From a checkpoint of a small transformer trained on Wikipedia: a variant of Adam for these matrices.
MLP neurons of a small language model. Each row is named by its layer, matrix (gate and up: input weights) and neuron, and shows model dimensions 0-191. Each number is 500 + 40 x the weight over its row's rms, rounded and kept within 0 to 999. Numbers have three digits each. A neuron's up and down rows have the sign that makes its largest values positive.
After each neuron's rows, "fires on" lists the tokens most often at its 100 highest values on Wikipedia text that the model never trained on.

L4.gate280:513492437448569505504537461538504512541592526512515492526438574469522487461490507476481498507567507525513473491513413527506506486580446473485475498508528498510466541543530501493509480544538517546567542513540456548447462483486492441499481426594480394471459565482474514403494522489497459548434501424426482474484587439578475499570516458465483548478503433504502517551509499536455536514434535477518430544561478496484481479496446479530460463441470514556506520523505477506520447522567472543423427432443491513514483537536484448488547490514569474518507490609502469490522555520541506531
L4.up280:562537425499560501465568460518560519513568533480525434424480537458561455518481482474502430520633485497548516468504480437418469475516501490500564478524459535555510511520472507531504543444536501590555514480487504517490454473552525534472513472509476500510518588490510514548488541548536483487513479429521542514496552457513550406550555540509512467526524523512572455520458485539563485482500529468474522539556506504448474503581439531478449488459443502510473489613546458522464536473488468470469480484485583578556487448500529477555482521478507507580561481517436534489503534500522509580
fires on: "h", "ir", "al", "u", "d", "a"

L5.gate268:559589463490532437509468517525551511526509480598501505532531503483456561465497475523491498518503441487565536477559513540438476499448542541601501474551504494412488509457526477475463565487455531465479525487478489507497478448503449568457510536485446573524477524457501537518489498570417520548459484494487428519494392437456486501553501561555537497471488526517505511508544523477458528587524556530545477507591465557400517526474425529500436481491506539537513529512556583576542496454489480448478504509504551525532523532470524522413467565531559556515483545486540523467495481482496521472
L5.up268:451522518524480527425554490490411485527569507526573523533464492548511485504454488527512532515475566546509542509527517415508526509476534491514453449578513482455474531451490545541517456513490531473494415426518491576533534472496436517538468518512480454516488616449538426509539516401433521502504420525491449505510486492478496518512525499545457583456493499537594450460500576470524567463467478529476596494510541445449495581563463478525532491538509500512447492502498520475576465505440580462542485446462552473474466527492501422489479477457544484532502473501512574507479553508547507481
fires on: "r", ".", "m", "x", "ov", "e"

L2.gate29:486528455504572472521452512484510562462513428454514498473479490440568413500514568556518497504585525500480501551479536572472473534498427499575493515499545494473539451532481486501495489469500492497471499494521514539497527489499488527499529488534509468431507445490416537547528431506503454539558479460482520543454565482529545472535500537528470457491499511534497457523539481483466632440516520476457497517530490539436446510439409539497507414614502450492514515495457496551507540484496568609494563529521533466499512557510548506493545512540460434469493542500494599481510536423588525454
L2.up29:487608491503529496540462448498464508447523506496468498557527449515515471507432464521485559471474562497564473515553522560490489442531377512513526408513499513503462522488489471511503495470499476506567435472485481466554468475473502506478513532566491481423518528507432449521549420454513493538565521530489493501436471505442450452470580580609434463511491527510535543470502521462466507537487517473485546466510432537475449542514497503443483506572542528568496548519479425457500513474486513559507497493579497566527446584522529565425431525605488468503503524522474494472511484525530513541
fires on: "ed", "ing", "ut", "ong", "s"

L6.gate345:516475542460547488528478507458534545391484492513451490553535503433549493612481500492451430502517437545581452532519506568503449522452454499530503470546463509490452512472504462431424510542477562499511500527512431495533526540540461532514530500479489491468468518503526578416428453480486501535518477500515485446513531436445597487448545392506517529498505498520480518446514568452525528585508575480483521495555405543483495428469458531452536514474454454454457486517486513512488552512449515495497580475537547527562497482460497479476540551528497438489483521478488548484399479456495499489
L6.up345:535514489499489491557507463513478523490546456420451496510487565530524463478448497463565480505523541429547517455542570527427514508468480479516523481535520454536498470484487503455554551524475559568495535505443476449499428501569512465507472524536461536461493421516560536492467398506513452465570491567469499501581471527481437462466502475511565497490461499510469505472529489481551468525431481463493492508478514543468487499608468445465493550515541566530599584594504471477446474580457557498461508494521547512520544492493546516581526506527514535510495542438428517465519541487592569535
fires on: "a", "o", "u", "ra", ":", "es"

L5.gate87:509533483535543518516508429473455527430503520478504545504518517461465502504524466489566524509472444537485453512506458536467512516486437503523517484505510484524485462494528518532434556567429512571537522510385467451476546553479504547523531502480432491474457592523521527514519492535486456549515510571395523437434462487477585489536526542445505521494469590540579581485472489523456535499444544442479418501587532496553463448496495505457503501477493442536529502544536532496483518480482580503448432556495531499493569495418506520504597512473499445487531544477409550445479500468521471497
L5.up87:562464515509483521443488471576444505477478480500478541481458486456563499407468531499451483524506479553555528471452540459477541550499493463541527525446483499485510556552485468547527517454474566531416479530545457542525510566494573457433572465409539490482389447505505520532518470567477494517546561590456546507468472517505479557467511504522555463551497438535477478458468567527526477456498491475491457455592485473487486510528497474529455519531448454460535500559523505528523538465516495508546536508501516471566481447561547433452480582449475542541479488505510412442514530544536528429
fires on: "=", "ate", "s", "ice", "ts", "el"

L6.gate231:472510532484470509565463520504499496450516484471503517506465560477511485510440494431480509465608507484536498475487481498473515443482460554541569513520484526478491562488516554498437526490570494539557530512547487552523481475409438559550491479457438441503505549516484461485539500549477563494524563504509527517454580472527561487450484479407557535540502488514494496633514509585436484567505466483509479542550479476475564537537517485563475530417475534492420559514511598526527476488508468462505484530505548551493512510487501474522401515515561599444514457494562495464491445483454507550
L6.up231:459513607501484572458504452460573540540550541525474540527509560530559502491531523432552518585546451518452539487489480526437525513486472506526484469501448527517512530566557545496456506481539466454597545552513458541443538468528521479519517488411546532493438525531527471506578443507412468432518455485496516577487543511499568545437558472519449491453489504521516558428437481550516474483496400479458586561453521496452518560460471477542493496529445474511418468528504449486521500529517459528500480551547486502473480479483476585523512506508492541507501485465490524485576499508471482443
fires on: " of", "ong", "ent", "ol", "e", "ic"

L2.gate200:535514554527482498500581470472496439463518541474481505500506544468522431508491497470488441509533568449520443445426510481477461466553461494497491527539473499468509486505544497473468466370441502584581510524491489542473511479430436464487547568481403506505493504501476527518417478526498524502520498477465517495411541434490552484599475495477530447541493534498518482489502494545563535487446563424479477495484460540474432503527470529524562501482571426458505540636525517526485464548541546529492510504517455505448438439510430509445472509491466442520465500575466529500535480530526548528
L2.up200:504584515500570569537492565491458511417460446487524452554542478500606509520467464436485533559548516526523521426478504492535460502515433471497604455482509535486478528463499495506520530482523487465563549549534547498450443495504431512451539461518518459412525595470447482496609524522481512510451537451493481521546486517564521439543466476474443512517584554529511461458553518515443491486522513501513496511449433518469448468505520503567462454509472463483532556479496519457469465531579444449503538550461492521472517482469484501446495565431479478476530530536547513590530446532517508534
fires on: " ass", "ist", "t", "old", "et", "h"

L4.gate34:565497503518540457508521491435443484515529529512494530510539409515477497477470572537483551519466453548515474467579484553528570529442469532517512484471505524599473408483467569505548445560564488506495531614523532467515494493552455542524477549540513522417444516506480463515545460500499542453472529523472467452566515448504438502574454494510511517554444481546410530549511507580505476476460502469434423494520498532492504491522553483511475528533540524465541542458454520553493550530508601539437475466540502545481492529432504489501472573451502516517442576473516488473514521492443465438
L4.up34:452511505556464440505545561458491422582472533566508577515529497511380556540497573531474509503500498486506433494496521556433446460456487534589440458470506564514458535502446534539574452488542505523489508517576451461545499553506520514477517501524546541446494452504455488526455542497486472509439411466474471527518475536497465451492516470603485447535524537500533500417533504515490537490468527522555380508503478452482489501474519507502570513520545552469556467502561536533552485528445534507520540484473493499447511541494513567530521488493541516553427516444446447544519497471465488440
fires on: "l", "y", "od", "oun", " not"

L2.gate130:557485532507504394519507506477498531482495493511546468440515521441532528579510505491521502473504436533450498422533519598482543479556474421518522482524545563476480454561510467504533495459533480520465580505491529520501519519486562583518506509506536499521419494542536555577559471499508555555548452487458580447462517517568609485501523548475507471519449558532504408456563505548421493469529508477456519449496524506423517479523554487532536500552539447515468524528479510476544478496554521537507503485432474447527516497393459549468553537551556513509480510519487514538551514408535488493
L2.up130:557551518489534490506520467449459512520548516452468500472564471500460557529537527474495562451499438525534440499574544579511523554494435474580489519450563449561519423533512486508457515525501532472474555509579522492532478483499538528540525553547539572452499496478518486554548454458584612509529494503511540426480464500522531509480523541469492445575496527512528454536547524477457450489470513549530445456540455539453413491534542492520459595546413501493470591414444499559529561526540500543507501491500454477508561496488488470459510487517528530523476535456444469466527463459502498462
fires on: "ater", "ad", "ial", "ood", "ath", "eral"

L6.gate45:526535534482472520518452484533442509563445481531483478468514549486465568475562513596480430492470502569487484516499498516502457503407495504573494516512494553431522524450547515485495439504456556476410519521482557493428505517427497591489542514471532466482484568491468472453431445564530522530449519477501543461523460457470553542487476381457485522464441509510471469532486449503527516475403481485437493526490391560513493477483521549479548614472516407512525522545472532540494500471477471503435478556533467541511477512498490511484450462507507580492471428546509477526535491466523475492
L6.up45:575469486490480540476426481461532452470526458476505488534505471494509497475510445523518503542477489528518456534463489502490511447517544530552421464409463500482515557472456593545481504416468485528571520436391549472425486527492523426453514431549512563593498523459533545507502465489503537550508429503537434434529559524456440494528470527488498467477488503508461456465506524487510535449512540501513429428396475524473474496518432508566470517421503501546446481552447486489456469502487504514529509530490505490489526544497492453504444545402490471474417543470440465474590544499491501484
fires on: "z", " de", "as", "os", "e", "i"

L5.gate57:498508551473506614419517453532449468462574519483518471512490541464498525514497469496624500536447494532523516510491498551414530404508537474496488490536549517527480507454524517470509454525504506562505484557473494517478475431517521508480448478484504500540463571493493448421477499492439537497507555454548513466508521452508520533512490522506464493423500489549468582537472509421582547425545503556500443468513485507564637515556484466521484480443504557517524492510457476468513536499530511571515519419445477506470505547485608485530528500535509513524496486535584473521397453486532476518
L5.up57:433557435536536438461511442459446516473500479509553520553556531488625503475522463528566492490468469476513472462525528450502416422407490518479551469547423517507564481518533578518510514523508500557495458544529449467550527488516489475520591469512500510522535530540471487491454437533461481489530547472517459511440462479565492474513545522480539492520481524496559497495469514564431537479519544534515497496422459497505545521532448458515429464496442531514518428501519543455513514548471605470582522522563510510562513520486506508481558581452441509533450543420477561520499470500461511455
fires on: "p", "h", "f", "amp", "ult", "a"

L4.gate335:498511556571526559428455527528503444478458528472449489550444528473556538499503518522506466469483516589532463535451455527481530492415461532518449497495497523533397513439503500506551464490426548527501487500512490522526569521519517505553586456547533508549468523496458495438499494550432548578499439514517505451420511437480540554470538482471520502489450493515542505500529502481483584482436556498503428493522503558559610499417511451526501569480477474497521494564468463526499521474450543473498480492473436519435443520457491481488461490555475539510513435480508502469411496579503497407
L4.up335:568500473543444473485562487533521504503542480467476438459445449537466479518534494422494614437514537479518429518474480524446503448503509445499453566489514514481503501540466492485431454505501536472516536412490468533430461408471521501491531532518533522466535488526468581463478555556515477468519439461471403483486570481491432517490526522451486520509578481480499539608501534424494457494496509561511465486533503481487480536483428490531532504486543543523523521538527533554426474524470419515494551460398450525508512524591478500510508436498554505493549557499524495462464459557570535536
fires on: "ric", "ice", "e", "i", "er", "o"

L4.gate43:440532489450533512456487436529538502464543442524488508626486551490510495427481487554540437527551576586454501530533476516550453508450506611589484471514512426521518602468561539491519507508476556528524519485507494519500485527541478487448480504442461448473511467451466605537486537534489547457524494476456492491566475508551508508496473521485538502474509506572471542505551467437486482491395464453500464540513518514480510503452479449467500475465436479473496513574473485472481510528498468540440474454549508483547474507490496497444554554519515512404511580531439528484452573491490570475
L4.up43:501535516512540463438573465518543557539509549518454521499449490529523533471499517624534416474459497494540500507480496432537461445491476566489503420446506461562496518530515473520526531550445433449540449522447548547525482496547530446524571502474500564527487449498510435493504433422523614499505489475587532434530492489477478518533441448577510503498532508514546466454516532468554511534504436481536557502514521448539495544510453505518526510497479528533470448503521509590524480501512514474429539496442554524515517484533627483514463554523437492556491443502523467432456516520452516490
fires on: "iv", "ak", "os", "ov"

L4.gate38:446436496494493517502491545409492473525546544512422500468545534452488466520458537518534507550499482453504438468531461501506517491496477497561514517467533492542501502487489459462602537525535541495422517573545558432535498520528475513567459579498548536470489495598477552527530470422435517567523436548496495578468518472431472518537544546508464492499500468534486505484521533553526551479448513548540430469527464459509471481503488472439525558511512457480541522541518500554471562481451580535500491388605510562550505474494503469521529602471527461517438561485503483477493546511470528439
L4.up38:487495497495524477494449434509453535476532508514545532586557480484491486525471544558555604569497513483531492480424452429429491481525504549464460507534550435462473474575501514527476420577513452467581426539520546519504487472473536421497439497554491511542455500519491463474520502489435485473516454504513465529472423475494442447513578420561501538491494465499527544531492529487465530491508472514547494395516462508442457524485487485542485464456529514527454500459458478546494435530418521515474535573484438567576478549521536588472455516476520465512472499450536499498491483581458457516
fires on: "od", "ru", "ic", " not", "A", "ig"

L4.gate220:501490520468534496521501434527481517503489448504493435481479434486507521458472534505514475559463486545500501583472458499473534542484381512538514425480521538480493477486534486549527406472476514417527508500535425493530543482515493516492497524538456480474485516477469485439510462464508594510513449517528516517483480449400475483425653492509533470501523517584489517533500518453509498566442507577507490477575492509458480518489444528411531538474511485504540467467428517425477453526503445475380468422489507514526532473498528486392477503488555508483511542448475521468425537490542476471
L4.up220:440465454477507507540457522506543522535407498473532477564550471482515576456445494507507479596507474536454503432469509462567483550565518484404583539459541462489491576495504473514476481451523477514465437509554485509531501451440521472520525521478569491464527487521505510478532461473487508512532496536510425482475531506516515523482491488465463476468470604483530478588503486534535469509489422437499526536460478486506497441529466483497553471540501458465527484459448536458494534520513385514452532519509505520424505384471496413506537483484460565426435474411556553540491538515527485440
fires on: "v", "av", "m", "iv", "e", "ad"

L2.gate93:503507553503423541498574487527524478454538443545468503526436518504476484565512459489520476494542465486487479540522550478451475480464479521542498520500534517493554512376465500485539473489506542487446490448499407475533448459490504504539499577539434509386472548469426537504454475518526476510480568503517516529498483498534522515526542452440505485488526477493550501515519510569569472522508568431511556499508509474430481499559428491442539547493524441452547493595486491552505517478541433476426544458515517512504457487580525531391476436442393527435482524455511562486508490502539533497
L2.up93:472436453480459532551507516455454479519479512505516479538504557490515550522419516493511500519459437413562567534611508485393497429559505493485598588494587491519500512472441504510503506520485500541510581575439491571486508548500546526536517450448521456478534446480521455479587462580480457488445499489486467507459488507531524458417548501460478572474503520466477432528519530493471544566509507528513517512511490530433471469478469490494498479478459430492476520512536468419452498453502519505482453443497495520480503508520527572530536486452579505464489527454441502427474544467536569471
fires on: " C", "t", "h", "ict", "ant"

L4.gate135:530547542482519543494496559507504473469506504516522495453545450517510518584540553441486523479500477504544553436519566531475522532475514460518490452472487491477449437534550491414449493465562478476478568449512552485525452529501519495516539570544459538502552490547519585550465559461431531499499444529433502551532495470528565573494486497467516518456503536562421506486494568516469543498486532549460483564482504474493467485547554485391510502509452511554452513468476508589527443476594535484430509453544482453490442489496496463562446521490556582530505558476498595476496436455471545471
L4.up135:545545499584480529441489457598525521478562512500508512453499461544510477507493550447511511513519489438526510533476603603524534500424511466455521477489437490527564485565477483528486474505473469599470450500491531403545470472544519453486541551447488544457519497550480477508538503477567507501469509472533435415445506484469488549522493622458562476455474559523489503442533530493515525516536502512424450442453480509527557499483591473472513484512506487465479493524496544541503517525487520480528526462454465469544507521468463498477427567554543462438584524466438530509565524557536499536
fires on: " over", "ver", "ear", "ow", "an", "ly"

L2.gate325:532528529504486553507470484571542427498482510572497518471521509494489402489421549492542458475531512464491490543545491500444523447475504572540556451560479529501513519559526406447483552478518504489539529444514486525505537521427542544481470453494508452511543457484505544450499558550418418507499548409470453468458455444506488559462532463487557491495556497510479453558550486585507481521505471450508489597482533534456507483477513475535497505467485404443512461517517522562453535573574487543474509475533554442533497479460530492466500593523546501491600541515505501517541515477456543449
L2.up325:472513623522470478536515555474550500469521493588469488478554492472533480485464521432520523484505569496429544494534483473462573481508473459475522513491575539462512473527522468466477479499435492462428507503429516493470476596485487489499436513421429526551479455592538583526561449459482516505488528440410545483542526504495525546518439474508526473518486505502481547472543512459542462544502450503444444466557418520448518506414519517484536534471425420497512461523503508521463478516524510536489489523538470480432569558444442493416502518524553502463499581534564522502527466485542500512
fires on: "al", " of", "ent", "est", "st"

L4.gate349:523489492415502489515472521516466489546597516555497532520500569402579436404560537483521526569542580517506529482485510530614517532531491586527494504514511493508458482534547465464523451431505488518579488464518530438534438597456494504543524491555553503512496534486463569486508534480448511474477494443495522512532507513447492560418478483489530449509473504550516557490525484496492502508503539503467483511516503456517551516495408488430557529486484532497603488561532548477509521546522506463407533551564548482521478492505542410509511492479521553468499530453519536455469572514563505515
L4.up349:517515453520496553522553441601471589553546531509522452529512507486561442509437453510555524491552497546463549514454480481479582489519481613521496535570486487563525521479480471507531585476414551472525453459426603561506554550452518481548497562484486415522490575526573495517438524500494524523491461483530544482479446529489475576538533481501543509455451517504510503420517527473532515424477501515545552547503515440506510539533503570480463489501450427567502449574516511533488535535513518497461487501531490476506561512466525448541495473480468467519470460451451509525505560492525543482
fires on: "iv", "id", "u", "ak", "im", "re"

L5.gate203:472521546519506522585531523482493511441473531499494486494514460423514507444499541521514497498539472488493485555555482547458510456523477491488510482436429536468425542512532457504533479575544504484474494498485531506505488583460470539569481505482504513487432512548512523485598511413469398538502492486488489434469543448530468594527479516515476499566509485532508447445529583551397501481483503442488434500526511518474550482540524482453492574498509439514520462538517567533422482530586538524454456432529454396503584539462516478574526539517533472551504525480536532561530512563499534462
L5.up203:574509433503431542560462434561586503483434549521482538499465514547523506530516512567489477470583503446537531537441515554502443506534482467463514526590497513496559449486478497575544503487465515476494509461445496521508481527517454500511483497429402560499429469550495439533454489463460481479494447441491503543454574461496486513560574524534510557525474433528514525440563466457433472540497551537492478496440557501480605549527534527442454520472539541571488498476551516506529493500510540475495507560450474496487474533496537412564485523585492502536500488474538483518496540556463551489
fires on: "ul", "h", "t", "n", "ot", "on"

L4.gate120:451491523478500446497589487530508477469468595445492421544542551469507486494577498456541504594488556493473467412493539431481473496556443528542522537612543520574495481492505501447481417580536454486562465486496510508503487545470491477476537502488587505485564524501473510532457492505488448521452525479482451559474511532482476532536482499460541543531524487560490504526512512485536459484473478559454490469595485533498506525547484534456512505624500436465541537524483490494436466516552454569362499462504515478524534467473479527472525490505528464532557498473517484496525459406470492506
L4.up120:465495536531496539465558474449497503533509470536560521518431437546469514554577659527485536509521520555495571539469513477520500506577492468534506493502512462528507518536470572490492488546449479460519448491491499476476499485543502380459531449418509478449491531448445518556493551471489479523539471559479530512520439536515476522455475495486575521453511493512517444432412511535527541583460495475520481470451525555495537525515503577441468509552450482520529453497581502505553491601494578531499458536506506488511494536404547509492486499464525531415486524502433511496549506459479524459
fires on: "all", "ail", "orm", "us", "eat", "ens"

L6.gate131:500522477432536443525478454541500554485430424530567555484574473429453491565569500493515534508576455535540478511549536540453516503576525533474554457468454522423541470537524577426514521466465443517529523518546459514517482471481452528526469492574487485432530549486483450540499453445407522524528440495525450493534477528488493513428502534468498418537462504543493547474420525500502489543532574514480530473479509513513497513555588522426524457482524507485478512545510461460586523532587582492513538423460503469530511505518476461503460516502522503427481450523523533513452469445487500444
L6.up131:437615526524515503515479434501520445526511529448492520642545540503532527454468455485454441505468487574491460519477550426483474508555520452556522518538538576512473550512516434493490450430456544549479469503398504522494503506474487469469503515502506474497529444508485468481507556493529478586502505523484484444530495498462476571531459509522539460434555564519404507492521541497495478505501487406457535498472515497550493471567489504534453491476548474493458507535496484459472520558451469533453488581535509525538514470511541460523573430530419500523577531550519448542472466560551543546
fires on: "ow", "erson", "on", "ild", "ween", "rom"

L2.gate266:509527442563467462439447566591509543513506465481485479487532465506400467510531521491540497546537510520512454476588546474490490534478504552529516539525549451520500495512518503450540496556509460479484559444526536497447525470500568515518418512445513504470473514522508516514466518517496564509517455469541521506481525495534499491497526482547532486568496548554532461488545512416476522570508484554505542559523512478453580417502351441504467509505499545578461497529533451513412553520545542548482464388483511438499491511405500438475531547514492499545492491555437554482548519559528486528
L2.up266:456478493526571444497470525537510469476570520501515482549500524451495459511472501503526519447513455497454495432512454550534576507536461569520490552482556514508470512468555471482519526472516548515485484468527488550516508415551517508500523460523496480558518578502437455484568507480547531472486455428450581451539486557541525520402487518478552466486517523484472457523504517419469498544537531477476475463549478487477466460513544427530390516553438484485455476532508473499434518544474348537473604429500495494457555526462517474436506460508483539536559484555423465469498519522463553490
fires on: "ial", "gan", "ural", "eral", " through", "im"

L4.gate117:496474473427512436552448541577578462432456452450496521523476514402459560499467471549507448528484451500501484568516518496513529537506490581503484504515480521474495528468534536514438501533465479498424473497489497511493542458526500511482497471512472497597491493391503487578475500484578492505514450578517496525513530429489550544478519522424575488496549462538478444536536441452512517541493511526537529507552531532419464503479432485543509473509459505535531494491481501536510450462476455503517519510405483470514518518438533512396503590478536481450399490492522563464437468485577568490
L4.up117:398506550488466436528512431508469556484487546515474566526535448499495583502476493438486513523528489466445479500477467544528434517562460427494569484500452565543517533468481463566503518436470468484477422466468504530475485502433492488454477542445520518457455502437472496588436559506510506480525517495505518469487518523508573471470512498509527477505428548482475507575465441447509493474511534525453521491470508484443494516526529567477537515477471489561457490486456541535524490457521465538478497542572480607521496505495538615478534445561528434466452514589450551507542455424475466417
fires on: "ed", "use", "ad", "e", "ing", "ov"

L5.gate150:488556477548493520526453499480557518522469448561394504518565454508422511517470503507489552490562539518522465501489478515446512520527482545477516457501449486538469485558517508404489524505503445435481573472525577481476466524420476467510435580499552452495448504563483498495496519471393517531519431481541419454455445496498482586441464474471503483491543545543467505485518496577505449542516490514439526536464476452499554547526502454424579511499483484530614529566480534521517557502561507476494482484583503578576457518512466488545511545490505466469511473526492497468489544480456513438
L5.up150:511550504486539502530546463509511469512428593515501523503529456561533502536494479529564541506431500511513392491591504436465449500492588550528528467506491531499514541437511496491606489483460508532470460517516561464451477545490514485519421574481487504552438521592574455536480542509433510489441492424466390467540499510498502529474538539488535537418498525493490546500496552516492525462442448422488471556512527454495473465490475467488506483463501430561468565497478464553587472536513471469537605450541510540544511476466508507502534511503483557480526485523487468523514493498473412511
fires on: "rom", "e", "on", "ec", "ear"

L6.gate293:476503535529536539514499478494470533524500509550483524558464414525494531576559457507538540491500494482506486456544541528556507504468483486424556417528512461458443531491557501455525465472453537458435485540494531498444511524479531416563503562476512504390520545469504508501449508417377497516535510434456566497492489481532525530508486501503487556493542494524462471563546569565490516502525501503413422575525582500546524594453510460500439491492519492499518523519467415556530465497546464467508480535532460522437458519491508524502462549535480568438494470506517456478449470471585527447
L6.up293:482577501517537457505555479541494540574539452498383515593479488538488487466549508428506457455534521519511529525470512516478521449507498505488522510539504488457524546552437508521537524480494536449504455540468542506533458431501432536440500568443473497468513572520500446533587501463394577444534505508527512546537516581496495441443526493470524505554497570528473515455513475506516500540453530443467515527484482477493519567538635420485506522507540468449461603550590519526508460537473473512471499545497543493444503452479490528472509495530560539515504469551529442492452491513545514472
fires on: "ever", "ow", "oy", "ear", "ec", "h"

L5.gate336:455496491482514564522480510509531493467520514521498501527454439520486518441556544436535518556446462512563480528522577499550598472512497548523505463515590545486442563556509493512513457527479504544489478450524519507556476511454498458625460507491528512553522474552459474450510488483463469488432388434505530516488474513559399584555478545497543529488559497563449458513599490516482468553441534596516467499470470516502540514510502475505487519450459430499535508497526534554495469544549495522537486501511507446539569463421484419486533558451477556423470495498520479511529508493478537511
L5.up336:503510494373508443504480534504568522571507547515519418501514508467510532497556562489437400411516554530495473445497552537480572505563552495449478438527520581476509482489522448431507524521559542515501521505529493487494426505520443506520483536525541472464485473516548451466462446563475458474518485495478494411463486538489533530529452506378451510495483450507501459419550491486477579520496580504522428526479446450448591538527501477553514529487590501547456530446470466547442498536530526490520500497503501453493538509535556537491552488506489428522555511505525462509469508513496495513
fires on: "tern", "n", "t", "ic", "h"

L4.gate352:517434489483390429455501460537498473503498442465501512557457506480478538477523460518516595551471492483522464439485451536449486480517528497493534506482456491529535472468500525545478446524547514576545456510530518514538555479481548515560583535481519442610504483481441525517512422455401471440518454467454454462481519451506464513487442518532485500481559569568483482453486478508448477520469520440472544537579529544543445561495524500472506479595538463485549445514560504484476464473524468551477494489584492495502525486490510521449510524562440597497497484563466557518443476454507447442
L4.up352:476427448471476518498488517538475538565422475482509487501466520460507503521494508533547463548541517551507500553488489462534489471488531494508421445507552491542476433530509472546454521507481484526585440547516437468525592527460516494504471509504535481565412507450499514478515461521420437454444543481519503515454507528514505538468614424471583529494519487495510495460496457596496542504534538470515503489475418491544590527455444475432496491467531414487518433522556473510481453550543533532463492512458466531458574476609469523530469510478508491459545492485542494462553614459475492484
fires on: "re", "ens", "S", "and", "ary", "B"

L6.gate197:499463358452507483458527484509495455539492530469487539485500464422536500524515399482478439454477450563564513483481493520506492516529528432483517537521521530516473516479560457453529485499472514546594471552508597513459493540524500498564477544526563477406437534438515559507473567476462469525483515452448497460457508448475453539495460477524488461453510492525539501452527473502485553556450468511528464562554501490513576513487437475503500507469486441395554491543523488456443502537493518442499505528506597501513433537441515419488417453471514483487475558459519536488507456431526503514
L6.up197:549536500456471510498472474468455549493483506470444356473502500479529517508524561475496474491557498564538529479535443516475454565490482503449523551467495494522571502472555462468580479472474515494546476468473559359490563486544512514488449524560507452434508490399527581478491515436546564547497487519522569530603475534546505511466467486478495476524475480522479493470538492464400561534475429467536418532466497529523534530539443485468426483474515451476515525464495475488481488532446528442499567534577505493494483438489532454548491468438507526488509549458493507512489443503469486545
fires on: "ri", "a", "u", "im"

L2.gate8:520519493516507572538504494497449501483477527500509536454490474432507462526500459538499426507552423457553452564524544509558450506462595549514490406582474520481485484501509522522523469483490473521526460486427480523572502466527540501506440544454523554533472484473532460476468419455445564537480479505518473503511481430511483572556489501516530543565538541562470604498495454507490535538506532488585520527456496541519588567479421475456515493493552436440564473433457449498537472489453542478545540468461510486442485500458488487509503529442434546537492577521572528469469509504538561557
L2.up8:533538567485533480535475481482521443438494499472533505425483512498547481480506428537459462460483398514516514478497480552445449529348492549495565485535527486518447536471434499467543455496565504532459449496510464445498502426461497417469471514476522475487476500521557464397487461533467568459474532546427492547526466497494497522494558517460495491513480447514491469510514487448490515558500506524502550468559520536490481557480540499459529447607442511503481490471481531526533542518513507461570598552470491535493571468518524467502537579450532482428439452453540490535523506497483407478
fires on: "c", "er", "h", "m", "p", "ro"

L4.gate5:490591537500468507526458510463508489488462543438497574484505547465434572550496494453566426526542539562580496497456515514523523468446485459523497389520501543536478530558515466511513445540478474553496470480496493534485509496475487514532501498537535540573530468591540497493412481490550478576445502444501486507545600409510527474562523471471512443461520437511443460514508528465547506455537548516493477517555431458449528494559501412477458451480519554529416530534496526477519565552523497551482593438520506506529492533503571468467477482529530470523441430521515521506467469525495523478
L4.up5:514550438489553496475415478440496464437514493492467464490508508500504489524443473474562532487489515613498498449542518458526502474507466500491507536522496549507485517437501482560475519535490427477515410547413536512484546511517463455494458497522473574551603483516542442557488447482463550467549499486509546475481482551514539466485508570555553506540556479528539555520472457597512515476502458495404541457537536504587495524565401512500454529481513473541495522465504470476497530580486495494440550571493497506473516529486560534563445524476542453523452544436466581501504521501578496446
fires on: "v", "f", "pl", "a", "u", "pr"

L2.gate30:497507465464454472480508444449522460482433464451475496471501486465561537557521546458483414506550493560455478523478596480409471513478468504512477485455516521520514515487607449512522479513434494520565509438509444500454534500529532543499567492437558525511546468459539528559452504517505486588524459506479530514429465479494526504469541558486543473464557460546510474534501442486559585519462508508535463478558584492498496472470476546428522460455487509503459505521511453536491484543477495462491423522505493465547541522440494501450542480511450447483524474487524600476472566469658525485
L2.up30:591547501375461500476535481472541464484460497474453513545451441514353496491497551484458485555553453470578480529547537491519517556469464503582523447515508533473487507518486481459478549515507569484557521431487430419484498555538485481477468494457526513446508469446500554520504518497518462491440495562473500434503475522478493526480538503491501519495514535496519589495498466506518470563502514476485572511551542548441485482468489500406523500472492466477475556463510445518499500525439559493540430535530509487445536580516562624467567465501509521494541495574449515529531481441519496522
fires on: "it", "t", "ab", "er", "ive", "ber"